Weights of a small transformer language model.
Size: 13 layers, width 256, 4 heads of 64, MLP 512 GELU, 12.3M parameters.
Training: a variant of Muon for these matrices, 592M tokens, 4762 steps.
MLP neurons of a small language model. Each row is named by its layer, matrix (down: output weights) and neuron, and shows model dimensions 0-95. Each number is 128 + 24 x the weight over its row's rms, rounded and kept within 0 to 255.
After each neuron's rows, "fires before" lists the tokens most often just after its 100 highest values on Wikipedia text that the model never trained on.

L5.down405 [156 108 167 101 111 120  93 154  92 131 115 119 121 165  98 119 133 168 134 126 125 150  96 156 110  92 113 114 132 127 142 108 122 123 120 143 145  81 109 148 118 103 109 169 143 125 133 138 124 136 143 160 120  83  80 148 158  87 143 127 128 144 134 111 153 163 106 125 126 161 148  96 156 127 133 114 101 170 116 113 128 151 131 125 169 129 118 129 145  83  91 163 159 123 144 134]
fires before: "1", "2", "."

L2.down501 [ 79  86 114  82 123 136 131 172 135 111 152 123 139  98 134  73 130 122 127 168 169 111 115 123 113 169 127 169 180 112  81 124  91 145 114 110 144  75 146 153 136 121 125 131 133 100 157 131 128  87 102 165 133 165 144 132 148  93 121 126 102 128  96 114 137 104 114 151 112  65 139 116 145 114 129 157 110 142 116 125 142 150 127 132  99 121 155 120 118 137 104 150 107 149  99 109]
fires before: "\n", " ==", "=="

L2.down229 [134 129 141 125 123 128  82 109 135  69 118 113 152 133 141 130 135 133  92 161 115 136 113 159 117 132 139 166 157 165 131  99 171 127 125 142 158 183 136 127 102 145 103 144 172 148 147  68 143  84 111 119 126 132  94 127  84 100 144 168 134 153 152  93 137 127 138 154  95 159 145 162 154 126 134 125 127 147 151 161 107 116 157 100 111 117 172 133  76 125 134  86 145 132 135 100]
fires before: "2", "1"

L5.down133 [141 117 135 149 144 119 122 152 124 161 182  63 127 113 160 105 129 107 164 116 177 110 143 134 132 124 131 111  75 135 106 136 116 146 119 108  92 139 126 128 112  84 113 121 126  75 143 122 147 158 149 119 109 136  86 126  80  88 141 149 101 127 118 159 115 144 149 134 125 135 138 145 164 140 136 116 143 113 148 124 131  50 194 143 182 137 128 115  90 142 161 100 163 107 143 161]
fires before: "\n", "\n\n", " The"

L4.down487 [ 95 112  94 101 113 135 129 170 106 118 136 144 159 124 135 140 124 117  96 107 117 158 115 150 150 128 129 127 135 112 157 106 108 145 138 116  97 154 102 118 130 170 137 137 175 170 165 129 145 115 169  77 102 130 108 141 108 171 150 124 129 158 114 174 119 121 144 118 148 124 143 112 165 161 140 165 126 134 149 185 110  82 118 170 122 130 107 144 157 126 115 140 146  90 121  89]
fires before: "\n", "\n\n"

L4.down452 [129  99 108 134 144 142 136 164 138 132 121  99 177  95 131 165 118 165 119  93 137 126 118 125 140 131 108 123 100  97 168 141 135 136 120 126 138  95 159 121 121 159 136 131 118 100 110 108 147 147 131 163 125 148 102 121 149  98 112 110 106 139 118  97 165 138  89 169 146 119 149 120 128 144  73 116 146  92 103 134 129 107 111 169 115 137 124 148 134 103 140 124 154 129 107 138]
fires before: "\n", "\n\n"

L2.down27 [123 126 143 125 121 156 147 150 115 131 159 137 126 116 116 104 132 150 126  94 121 138 159 129 128 103 113 137 130 158 111 133 136 147 107 129 127 140 177 126  60 140 153 128 163 101  84 127 173 110 148 118 131 147 100 114 103 118 124 124 140  81 143 156 139 103  87 130 138 119 118 128 149 179 108 171 129 118 135 163  98 131 123 100 107 114  81 127  78 124 109  96 113 178  77 127]
fires before: "\n", "=", "\n\n", " |", " and"

L7.down455 [142  76 171 157 129 133 139 114 139 116 133 122 139 140 120 107 157  76 112  96 129 112 136 143 126 131 162 103 114  76 134 118 100 103 111 128 112 107 130 117 102 135 134 144 105 160  97 153 149 129 160 149 110 179 154 123 144 132 130  95 160 147  83 153 101 153 117 137 134  93 135  79 102 130 120 167 145  96 160  98 100 136 156 139 128 142 132 134 132 125 116 130 121 118 137 147]
fires before: " |", "\n", " | ", "| "

L4.down380 [107 108 140 136 145 121 146 127 103 123 146 145 127 166 120 138 103  85 114 149 134 113 136 128 144 158 119 108 125 102 159 155 107 122 136 166 126 107 147 123 133  90 115 108  87 113 112 138 153 167 104 106 152 127 122 150 149 139 111 153 155 112 100 128 115 121  99 122 107 118 160 146  70 130 140 135 128 130 121 112 149 149 119 180 135 173 118 130 149 139  96 149 118 156 131 113]
fires before: "9", "3", "5", "1", "7", "8"

L2.down390 [137 124 152 132  97 151 112 103 155 102 107 109 148 118 152 131 116 137 156 122 141  81 145 146 180 136 147 116 162 124 126 126 130 155 143 129  77 138 111 112 170  89 107  93 130 127 126 179 151 161 171 128 151 103 142 137 144  91 125 118 159  99 139 115 133 120 131 102 129  73 111 135 115  99 115 126  65 104 107 146 104  93 116 161 114 128 181 127 121 128 117 128 107 134 152 186]
fires before: "\n", "2", "17"

L9.down107 [125 145 157 170 120 114 140 154 136 121  92 108 106 138 108 149 162 116 114 108 113 160 120 139 136 121  81 132 134 129 124 152 154  79  77 128 135 144 109  93 145 143  95 154 124 117 135 103 140 144 111 129 114 133 155 128 179 131 141 108 113 147 175 155 176 104 112 114 162 124  91 142 150 144  94 107 141  84 166 137 136 105  99 149 104 131 151 168 135 150 138 146 139 125 131  95]
fires before: " ", "2", "1", "–", " |", ", "

L4.down349 [122 130 127 153  81 145 142  86  98 126  87 152 156 136 143 137 107  96 142 145 122 153 112 144  99 201 119 135 138 113 120 131 156  86 113 156 128  80 121 116 131 101 141 138 149 113 130 117 120 136  94 126 108 114 119 126 117  83 136 144 128 132 109 120 128 101 115 131 128 112 160 116 107 123 114 102 143 151 137 143 106 116 107 150 122 159 134 164 118 184 102  61  67 130 123 145]
fires before: "| ", "\n\n", "\n", "=", "===", "In "

L5.down333 [124 127 155 168 150 120 108 121 159  97 115 158 127 129 155 175 120 135 108  95 142 143  80 147 131 128 143 112 150 130 117 133 117 107 188 119 136 130 147 102 122 103  71  95 111 136 163 146 125  83 119 119 161 136 149 143 135 142 132 120 128 119 134 119 119 140 130  98  78 110 166 123  87 173 189  92 128 111 144 132 103 117 139 152 143 118 114 123  99 101 120 168 135 129 131  97]
fires before: "\n", "\n\n", "mi"

L2.down145 [113 124 146 117 100  95 149 122 139 161 153 173 176 162 152 146  94 120 135 119  72 152 147 191 160 144 124 112 112 133  95 151 145 121 150 145  82 153 107 109 141 132  95 168 104 122 131 132 167 132 127 148 120 134  91 127 149 159 117 124  99 102 106 132 148 113 142 141 148 136  83 158 137  97 159 110 121 140 140 112 134 138 126  92  96 101 155 131 122  94 128 179 140 128 137 122]
fires before: "2", " ", "1"

L5.down64 [130 135 132 107 132 137  90 119 141 120 142  98 154 159 104  64  70 119 130  87 141 100 129 146 117  96 143 112 128 128 149 162 148 138 121 109 122 153 119 132 151  73 155 141 134 120 180  93 114 113 111 148 119 119 146 102 167 131 165  96 106 117 146 151 144 136 145 128 145 121 144 100 133 132 101 110 111 118 114  92 157 100 130  92 110 138 120 125  94 151 107 100 129 123 155 136]
fires before: "\n", "\n\n", "ant"

L7.down479 [156 127 160 104 133 164 135 109  92  80 139 149  98 121 162 138 108 133 128 128  95 120 154 163 182 172 105 116 128 103 162 154  69 130 133 114 125 136 135 111 166 114 126 127  94 133 130 147 150 132  68  95 119  88 152  73 176 117 126 132 195 153 152 139 158  87  81 129 120 127 129 167 135 134 149 120 138  97 127 123 132 136 157 116 122 147 127 135 119 149 100 118 152 125 156 147]
fires before: ", ", "1", "2"

L6.down278 [126 144 154 132  83 137 113 122 150 151 125 138 159 129 129  95 131 142 112 131 118 144  83  89 122 134 107 126 120 146 111 163  99 140 106 106 143 137 139 112  98 125  81 139 130 169  84 122 122 154 149 127 133 113 124 171 155 111 123 166  91 139 154  89 133 124 136 108 147 120 161 136 111 170 126 147 136 122 159 126 144 145 105 126 142 129 148 122 141 137 124 164 153 107 137 126]
fires before: "2", "1"

L7.down218 [ 40 124 105 150 150 101 153 137 125 142 128 127 175 140 148 119 161  95 124 157  97 159 124 108 115 115  95 147 118 143 113 123 135 103 102 128 139 145 130 123 127 124 144 141 115 170 119 115 107 124 155 102 141 100 137 135 122 128 128 121 128 146  82 158 135  99 140 161 101 107 112 122 136 111 112 151 132 169 109 168 112 127 121  93 137 108 141 105 147 148 134 120  95  97  73 148]
fires before: "1", "\n\n"

L4.down220 [134 134 140 101 104 176 144 120 110 110 159 198 108  93 112 129 156 114  71  76 159  83 133 176 110 117 167 130 160 132 154 107 118 112 113 146 115  98 140 143 124 112 134 117 118  98 130 121 164 157 145 129 135 142 131  80 100 108 105 154 153 128 174 106 112 109 146 174 139 141  84 118 171 122 162 141 162 140 128 125 112 141 177 124 159 135 136 114 152 161 145 138 104 158 102 134]
fires before: ", ", " |", " | @"

L7.down126 [125 147 134 104 172 130 120 141 165  90  93 156 149 130 104 106 137 122  99  53 117 118 145 106 153 123  93 113 125 155 137 103 100 129 110 114 143 171 136 125 115 140 134 155 139 129  84 160 115 142 123  93 142 139 113 122 121 157 104 153 121 145 133 104 144 119 106 126 135 149 113 126 128 111 114 109 140  87 147 100  99 160 123 155 117 132 177 122 168 140 149 162 175 114 184 123]
fires before: "2", "1", "mi", ", "

L6.down95 [132 129 133 140 122 171 124 100 143  97 130 149 160 117 148 143 136 104 136 165 147 150 104 158 123 175 154 122 129  95 112 124 139 166 129 110  91 127 126 107 120 138 148 165 113 110 186 114  87 139 115 144 154  86  97 129 104 132 112 143  81 145 155 148 158 119  88 167 110 126  93  90 121 154 144 146 150 145 123 110 121 134 151 165 100 105 134 109 102 154 100 127 102 151 166 175]
fires before: "\n\n", "\n", " |", ": ", "ished"

L2.down135 [104  83 115 115 156  83 140 138  99 105 114 114 134 143 152 112 109 123 152 118 141 125 171 110 108 151 143 184  80 122 128 130  96 136 125 176 130 134 136 117 106 151 135 126  95 118 118 135 155  90 169 140 127 133 129 151 139 114 157  84 145 148 156 144 146 104  79 147 146 116 138 113 167 109  98 150 164 157 129 112 127 174  89  75 148 112 117 121 143 132 140 122  83 138 109 129]
fires before: "2", "1", "l"

L4.down173 [ 92 107 144 136 154 119 102 146  99 135 100 140 141 143 157 121 173 188 156  81 140 116 144 143  97 108 150 142 165 123 128 141 119 129 135 105 124 141 118 111 129 126 131 104 111 119 104 143 148 157 193 120 166  87 136 110 133  97 141 169 148 129 143 139  90 132 121 176 118 109 142 132 105 134 100 126 114 121 142 120 104  90 134 102  67  80 120  98  77 108  95 118 148 123  78  97]
fires before: "\n", "\n\n"

L6.down150 [138 152 184 143 132 105 140 135 113 115 149 116 142 129 149 137 137  99 131 153 113 142 155 198 182 142 132 112 119 144 106  93 116 121 121  89 167 155 127 130  95 108 155 108 113 145 128 172 139 102 110 125  87 138 118  95 133 128 148 143 115 161 154  98 131 127 112 144 182 129  81 143 131  98 122 115 127  80 121 107 140 109 115 114 109 126 120 129 144 143 168 123 101 108 150 125]
fires before: ", ", "olk", " | @", "ative"

L5.down462 [101 139 160  61 147 129 163 108 150 104 156 129 112 113 107 130 147 102  97 156 142 106  85 128 143 159 125 138 175 141 130 138 151 126 122 136 128 146 121 131  95 140 166 134 119 149 133 136 127 150 154 152  95  60  95 159 107 125 130 177  96 153 149  90 110 146 117 147  88  87 148 141 125 134 120 145 140 125  98 152  69 105 103 113 154 141 127 132 148 112 117 133 107 140 157 141]
fires before: "1", "0", "2", "ani", "3", "6"

L5.down301 [123 120 138 119 124 169 103 155 126 110 135 147 162 124 111  89  94 141 108 127 146 144 129  72 108 130 173  89 132 143 120 140  97 156 111 102 104 159 133 108 116 142 149 145 173 134 166 135 130 133  96 147 106 132  62 112 111  88 136 113 160 155 144 168 137  91 172 145 131 125 107 132 107 126 120 112 134 133 127  97 147 157 126 151  76 126 162 180 114 137 118 109 117 147 145 128]
fires before: "\n", "\n\n", "ian", " |", ")"

L2.down487 [130 122 167 133 120 185  59 136  92 143 103 130 117 118 150 138 131 126 134 102 126 136 129  91 113 125 137  99 152 151 113 103 134 117 133 128 149 118 111 144 144 116 126 141  81 150 125 130 113 130 130 153 128  81 141 131 122  93 147 159 124 202  84 116 129 144 141 141 136  93 115 120 144 139 161 133 117 135 152 154 145 129 133 130 167 109 133 133 170 104  99 104 110 150 145 142]
fires before: "1", "2"

L6.down461 [127 115 140 151 136 114 162 150 106 161 101 177 154 134 109  97 136 159 126 134  74 167 149 137 150 151 105 181 163 162 144 138 148 179 109 104 127 163 154 133 102 138 119 178  85 142 104 131  96 117 134 142 118 123 119 122 147 141 128 137 129 127 100 126 126 121 118 140 123 136 125 126  76 160 149 148 127 169 110 117 113  47  98  99 139 120 138 153 107 134 132 159 122 139 129  95]
fires before: " | ", " |", "1"

L9.down349 [131 106 165 134  90 124 105 143 136 134 112  93 163 130 162 114 125 116 131  81 116 161 100 111 128 137 148 150 108 116 124 133 131 126  65 101 143 140 122 156 141 149 132 141  74 149 163 111 109 132 169 149 150 124 111 101  99 152 122 133  91 159 135 142 107 135 136 162 118 144 115 121 136 186 118 129 137 153 114 152 113 135 126 119 132 114 130 135 107  77 115 145  98 148 118 137]
fires before: "2", "1", "\n", "\n\n"

L6.down162 [ 99 107 167 139  90 144  71 134  96 130 136  65 139 185 139 162 153 139 146 101 102 163 100 125  99 122  98 205 139 129 161 125 137 136 123 118 128 131 135  71 135 122 118 157 115  96 149 141  78  92 205 157 135 115 141 133 138 127 138 151 102 120  67 167 152 125 154 171 113 150 152 126 108 175 134 123 121 139 106 104 160 140 118 153 129  98 108 130 149 128 123 127 108 125 126 131]
fires before: "1", ".", "2"

L6.down352 [103 117 124 120 110 109 147 134 153 116  90 105 101 118 143 154 122  96 117  92 174 149  83 146 158 133 121  93 148 140 182 146 125 152 144 128 121 127 163  80 103 134 111 130 140 114  92 138 129 134 115 140 124  64 135 122 138 172  97 116 165 103 130 114 123 121 149 162 148 118 150 148 156 155 170  90 117 164 166 112  76 148  91 137 130 146 152 151 143 140 103 143 176 109 155 172]
fires before: "\n", "\n\n"

L2.down407 [ 98 104 110 123 130 143 114 144  80 123 119  88 164 168  88 115 134 102 109 116 142  96 145  71  82 130 130 150 155 125 138 135 138 130  80 174 115 121 122 107 144 104 163 106 155 132  78 140 156 138 109 140 139 130  92 140 127 158 127 111 167 118  87 135 114 118  83 168 175 122 166 158 152 118 143  99 143 128 121 155 148 140 133 137  98 127 117 170 138 155 149 134 110 133  56 178]
fires before: "\n\n", " | W"